config.yaml
d_model: 192
n_head: 6
vocab_size: 1992
norm_place: "pre"
norm_eps: 1e-05
init: "normal"
init_std_o: 0.00359
beta1: 0.9
decay_fraction: 0.648
decay_shape: "linear"
final_lr_fraction: 0.0
doc_mask: false
MLP neurons of a small language model. Each row is named by its layer, matrix (up: input weights) and neuron, and shows model dimensions 0-127. Each number is 128 + 32 x the weight over its row's rms, rounded and kept within 0 to 255. Numbers have three digits each.
Before each neuron's rows, "fires after" lists the tokens most often just before its 100 highest values on Wikipedia text that the model never trained on.

fires after: ",", "s", "3"
L9.up128:117066121036108153104136108129134115123101117120131161147148166132156146121102146068149128125179104081060114108094076164137137121141080184143111125098122150144134112133145053106109118185144131087102145121132099131110190102139169155171100081141143122148103136122127142172183144153175158110150074109108112085119107134155081184131144126099126164183067153156152122089101134142223126093131

fires after: " b", " H", " h", "H", " B", "ock"
L8.up665:160129130095131113121165082146103162141132075165096128110161130137096067085115146071190114132128117158105162113060114144133144136115051107080109157178083060141146132141142086168159147143202138121139135195178075191101129103101178158144125135122126092123181141138156112148075142189163126131152074121146148096103144089136105120096110070072166153155093121109187168170131059124138091134169

fires after: " re", " g", " ch", " d", " con", " c"
L3.up455:139134149090098121079089167185129130122062077128151245142136133139104099132119097160139140129052149116110095125121183191085190139137105160176131095110180109114149140121150076105106038131142130130137098138190144128085153123179142042177069159150120126133142131072154120127100129132156091142130118098134160140102151122149083138109132110088152089130186116117109096121185139173114128122084

fires after: " L", " S", ",", "S", " Al"
L9.up479:129168149119115075130121110126135138097120063122099124128118152124150092171161132150163151164154110166076138115076064206142126149145108197124116111083135153109143095083098173137118156175142113114146140193166104117158103122173097208134137071097107067174125161132168101158174122168147139096149118122134163093109100109103116152105136107145105126123101102104206160131138137085127148074078

fires after: " b", " G", " B", " g", " j", "B"
L5.up753:094149120141150092120149098180187155138127095157143156160193154150184087152118052137178162148175123140112076111158157174116135053134113161139154094118128154119110147134130137185104158132141145179127106117164167142146159160217137100156104150118115162121087109138128074138073107130163140068136119129147100150085083111120073127098170084105159143198127104106146143118076115133133106082097

fires after: " St", " D", " F", " H"
L3.up155:158126116108151102180189214119132115179096128093130167121139151157100129142062130146168192100165068029106138138134126118143105066101092157136106147140137172121180076142113108140117149155091072099124157126138088084204122100081116120163117133088125134148157108206139142124090084160200169076053097123114192106110159162180159152149115066143107083143173130137111123097115119099103122139073

fires after: " c", " B", " b", " g", " l"
L3.up474:158127134056169183133101098146153112112112070053143202178121138136112110114129170124197123116116082144071116169114172169126101036147085149132115061143130137146175135137179126135101105159134137147098131151132137115154079121185168123156089121137074185146101083099041143159162110149199065066132162118108125112092163088164141170124148082134091167144166153131150164122123095138108137146123

fires after: ".", "3", "8", "9", "2"
L8.up137:105101138077138188108143164109168120114114090132097138110115125111147119161149162076137094168112111155101124106086109136120179107130135150130085108133138113163094099159108178138115150087143152143118140128121128120167143104087077128107143079153133059117191114105116160158181127209164111140154111126103147121133087087140110137113141099135103063093083096135054087097168007145148150051134

fires after: " of", "ens", "et", " Rep", " in"
L6.up191:053056126161153108112132143131101133176068041100131080138133151138119063118170173096118050159110102111119136120168140122118163104093097181159165088076128148138162122148116159096118148091053099156069119111133107100139089237126072161104161097132179117119097138154122118150159134131129129100115158182099139098138102118179183136124110126107100154085137196141134143153191145162145125121136

fires after: "==", "R", " Res", " ("
L8.up712:100097173169136034142134178105093115129110134134089123119113137122114153143134189155154156166143117141134166091183134142192138133115095152113076147054159117142228089203121137125126110081140159096145123108123121147128156170135157100089144146086078093174095141138147121115107090148166097122065115129171129121060155074091136112120153116047115084162142134126136174193156122167149075142093

fires after: "ch", " b", " charac", " B", " r"
L12.up525:141171194118091104121146115151109122157020124132136180104173105106075141145106115125153148223125118130154168127093088103126145072119077099165129124188122134141178110140149055136090091090176141152128080097061092154132114089097152133151094085153152141162150180087130102138176130117144118128054138152122174170125131047157101205134141070044121175152086103147176117143179143137163090110101

fires after: " w", " g", " r", " st", " f", " sh"
L3.up204:143194143080104130120161136137070121175168100131145140122139122098078081168130138117107150095122118187086139079110112158149190115136089149173197082173177126057119123115188136116143082088114152145127123128141152139161083062150094121175077175128130147077177138179159126164049129147144131154108163139138124093103150062135140144102132138179124151140162114132117174138146044099141166088101

fires after: " V", " X", " ", " v"
L10.up330:155148126119185078108131074146087101116093098112145118144122169127121173143146137166177095129114165154120124137151105161146148136117107142107107179110145162149155096106028166157127139137138151127089120168117146087058116168156177115078142111136164179171077154156114166102121157129157134103124138168101103121091134143158176096089078108127080135143126140100109049156112111169155164134124

fires after: " ex", " l", " cons", "==", " n"
L13.up698:098142171108183128104159136158070064107102117123152141070144085088131156100192134095135109115084106096139164099129128180138118146109168155107187116111138108155182091101073102100142172121173099073117138122139095098159117071115166109112118120134143062152115148073136159120170110155135092081128177151137134118097172165108040139100091143162152087092134110169102216121114123049121162110097

fires after: " m", " M", "M", " T", " one"
L6.up59:152158169152173110113212175150133137142129021074146142188079143089058102085146148127118118137153162131138100147169123174111088133124139112168092159130154181106126118127135133124089114183178109089118120071126114059160148106118170106091070147122061094136134074148140163140129149189148113152106096131122101122137140137141115166079152075123137139154087114108212154112118089180116081101129

fires after: " F", " Rec", " A", " B", " b", " H"
L5.up681:179088110094128065164159063168143129116115102104121173140201150111100075055115087117115137095156136133100055146130129129139175108104078161104138163168109136167133151115185107187119126080129121128089066093121095107144164130168114143158092082116108118082153100134142122121116189150162091121100154120129120142096193078116093166115100147097160164128124088068133142123143131100155099142100

fires after: " v", " V", " me", " (", " im", " Ab"
L4.up704:136112107181125139073150157143118090105116079168167103118119157108125136090161130152155044094139207140128110178124177128163125144171124151092161193085182163137141151121066118190071187144160097153171108118162144104079113126134156069145112132122169120127063123097181103119153112166212088108057076096092126143113137134105085170121147137175128148080086180120134127135116134201134152128120

fires after: " due", " O", "ording", " Mc", " of", " in"
L6.up161:095114135137164137155167148089126141124156101143112103038135111092113136168218115140160046143091102092128150094156143111181185151111141117115109144058131085148132108142154102162073126048112144127108137121137080108165123153133114111150165125163164152125114142095096140135103115139106115167058115219103162104142166159136078129090076096108098137143146184123129083119177162144140067140134

fires after: " V", " v", "v", " D", "g"
L9.up93:112106109134214158121106144152136142150079147105111213170143136061064117140120119088161152105152137122098121114141084168093170127106149162113156134170159173171177130139085119172145111142146235193172089145215094093142139158140139106100087124140171190140091128137153122122149090156148147065166166103094099110083146132086117107101134063122104125139172143131103125123087107133140134128125

fires after: " (", ",", " L", " and", "I", " l"
L11.up68:109157150072125053058087103119102130128120088123163177134149127105107151100141131133198159198165079145083162115156101110137149143148127168107129150109122131105187099132137224099154174173170087130132124146114069136148121149098147097120094142093086113150136075093126095138141080164174148155112115105153077103128094136160125154150146127139118124135084089124197144159085084138099098117067

fires after: " I", "I", "A", " U", "z", " A"
L5.up151:165114117140153098116121044159095095097133159080134104127178160200166093089118103113139175056112059120128192097157163133157093110100123138099124205078127151097159140101172175154171196126130091156078105151143119151193132175138128127122155131151092138125085069102102102141112168164116157091138115132131124109127098132152152143152126069102087124160176130116140064130118148122180159088093

fires after: " m", " M", " K", "l", " h", " inv"
L9.up626:116140219120123144130137165146137100141136064102150133139140142118114124110105165101162095102099100148173112133153115149177181090084093151166104163133126148104162115075132123177130135163141076164114107176151068072096145117062110162151112146148092085094097108124104116114069071100223162120057128132127133091066203125131112174120149178157105194160137170169141122121120158141121155125127

fires after: " |", ",", "-", " \"", " (", ";"
L10.up312:112128118123097081131111163087141112173136116101137143103122198114108113171122111125160106191131152118084047128188138157149156136144083133107099159146166137065121095119145155138090079113148124115120139112156122139201106082126096156100153113095134113099204090138140163165121144183128072090085096114107099141083124126150139218133141131107109100138093108117081121152145121147180077185086

fires after: ",", " are", "a"
L8.up302:084131161117158049168086135133112116136062181070141142089121169123117143125122187154141090180112097134103082150138130149073116109134087165166128181103102135127191102153166084110139159189130119126075118121152079136135141145140137154157145146107127137107135112160138130206165200159128131153125147164105172125153111140152088203083183172122124113088118140098123131163143101078189129110122

fires after: " the", " M", " A", "A", " a", " E"
L5.up415:141165156092164108087157069121133100129176134070133108118157108192173114119150139131106130099078079105115173075060124143151151129123120093134068114159157189074151134104131141194080189166099109109087080148112158189148140116164169130104173126068104127064172115135145149169105203140074092106111113134128147086104108112194149155158174087116091113119199078115142074124124140117109153081066

fires after: " W", " w", " st", "w"
L11.up719:128164115067155116103155134110143174145143136101144109170131167103124099156106160087111134094143101165090090089156104177153142109108090197060179108207154130103196163136163126117110124082145128190113108155092101089130103102137183160173086152077180056118166119117145133174066136156181142107174182147097114112147097095184102138067105130124176137165172157168167101110098068129135170124127

fires after: " B", "B", "o", " b", "a", "D"
L8.up344:112104144127170164155164103159190198102100090094101121152146143175105099148136123099154098112154156159108133077163121164123138157121143127117161111100151077165181135075087109173176154127244150143167092121199156080106133100078107079152143171105115155088111136114134149170070136173147079070174098165121132099096141144113107084134160089125145134133153128148140109087065109114133153132072

fires after: " M", " m", " T", " p", " t", " g"
L5.up599:162155175161137125111199196132136152145112108103147154130150138121122116137124117124156104148084150142100139140080095150186144107079110127156123160151117225151107050093123133166138122125096102118146079141118099105106154140121127128157140167146111150031149123162175161156190104137139086092086191166116135120124130089131122166086117110102139185115199126092191125170154105090115059121143

fires after: "or", " M", " U", " Ag", " sim"
L5.up634:135130133110110131118157139095115143135156142119152175067133188098163109141116131068079048098130122119123169037159140116105154145169183110139113171097145080163082124163107123160120097135128148223148113112151132125112175119028128117141159127103173171155159136123153167154151207127073187109080090151143102107132153173105111090107128103084137097127095101161158067144122151108103057100095

fires after: ",", " in", " 4", " In", " 3"
L12.up551:116117113101128070092117139184162138126127137088106133139118184060093099120126111165108096185106097165071173163067120163140142113136111170180087115086189135085127132153188152107075127136135102074092118136116071121142121100157118090123140112070133169162155122092135142108095089191164088071141119133115117102182116145138102156129127134115141115147131137115091198096137126153144095108126

fires after: ".", ",", " of", " in"
L10.up214:055134153113129129152139170126114091164121209152153149095116149123103071069109139190165094115156157107151142193123164172155135164169125140119118123106121068135120082208079174123135176154114103137083107122107126174109127185088128119116091067086147042102138058134117114194155150140111121079150139166061158128069169120134066180139088106132161137119151131139126126152114131121103081096137

fires after: " b", " l", " c", " d", " work", " s"
L5.up154:116153100105150089078118089142136112097124079000109213158153148109119157162133091140183148111106154105116108139100118127072135148112075078153139112157189177096128104099209123145073122146131131137081109132164120160181139144159136127132030103092142113160081116117125124101115168150108073107109133099091095083087110121160107138088166064143143152116190090065166124121129133123135129083119

fires after: " s", " in", ",", ".", " was", " In"
L4.up66:078137111093115195109155171137094117112093133095113089131163111132098107096117094118144030191107113121096107182090078156125168150151158170142120086124176134084154136133206119123122095134152151107100121135125135072144134068138087131184074175097120131127130106060074132133166097134127077094120100154107107142118131157140160146154246108121171122140145145123128171138150142187138143154118

fires after: "\n", "==", "-", " (", " \"", "."
L15.up428:131080117088112087132155150121082141156114119106091200109161175120114133213120184125132110118089165140116168089187111109125103168105075147150101179109097092095126104142072110146133133109142118108138100087128072115196118127141172184109128096115089113139115129130174178122139112124142127129143114155100110119114104159153168190109127092050144134190123110112124171137127153124194155150088

fires after: " M", "ch", " c", " m", " or", " V"
L15.up410:093099120150122127120112097126116113145141045059084110113116136055080135098151129079147094163130171163109104094098127114118139155136147092177151098111089150199168116125143122137161152139120095148130059096171151075205149192135085138100061122096118130106100093130113163131163150110201145136099149160101050170159092112097144153090091125158131147154126101090160146140140150167124109079117

fires after: " |", ",", ".", " ."
L9.up187:127140117096127149126178141148071109135145114121076134137125153138109104110156159109177144107128092182081117123176066174142135131124121157152160149002141167105142136066086096142167133105126122115074159143149150128127120051142063106138124176135154117099159160075109148140166095133140136069109090130099120090085131162163106153177184137086077129169162121079107102123149144174107187146099

fires after: ".", "9", " W", ":", "7"
L11.up138:136098139063182159101152111108049115137119111149126098162141171091120136140157122109103112134131141144128157133135083147147122110115161143135170121114146112112113109138109146100114134127133104190171136118178145118096138116091105160138109119129167100127179095170087121164075086164139122158155101136065139126174144116145158194084135096111119148194100070165122142139103000139134123086133

fires after: " |", ",", ":", " the", "|", " a"
L15.up395:102074164108136098123153136133124137153102096086135143020098131101088112141122127131148071160038125120132133168152137179100162069072131119139140129106159133173117087114089164182138089126071117140059140126150133134126170094154103123124181123145116094144109163139105126139119138135141084101120099158118167136115137109138160141070171101162154130119107079152067108121136137146160089131044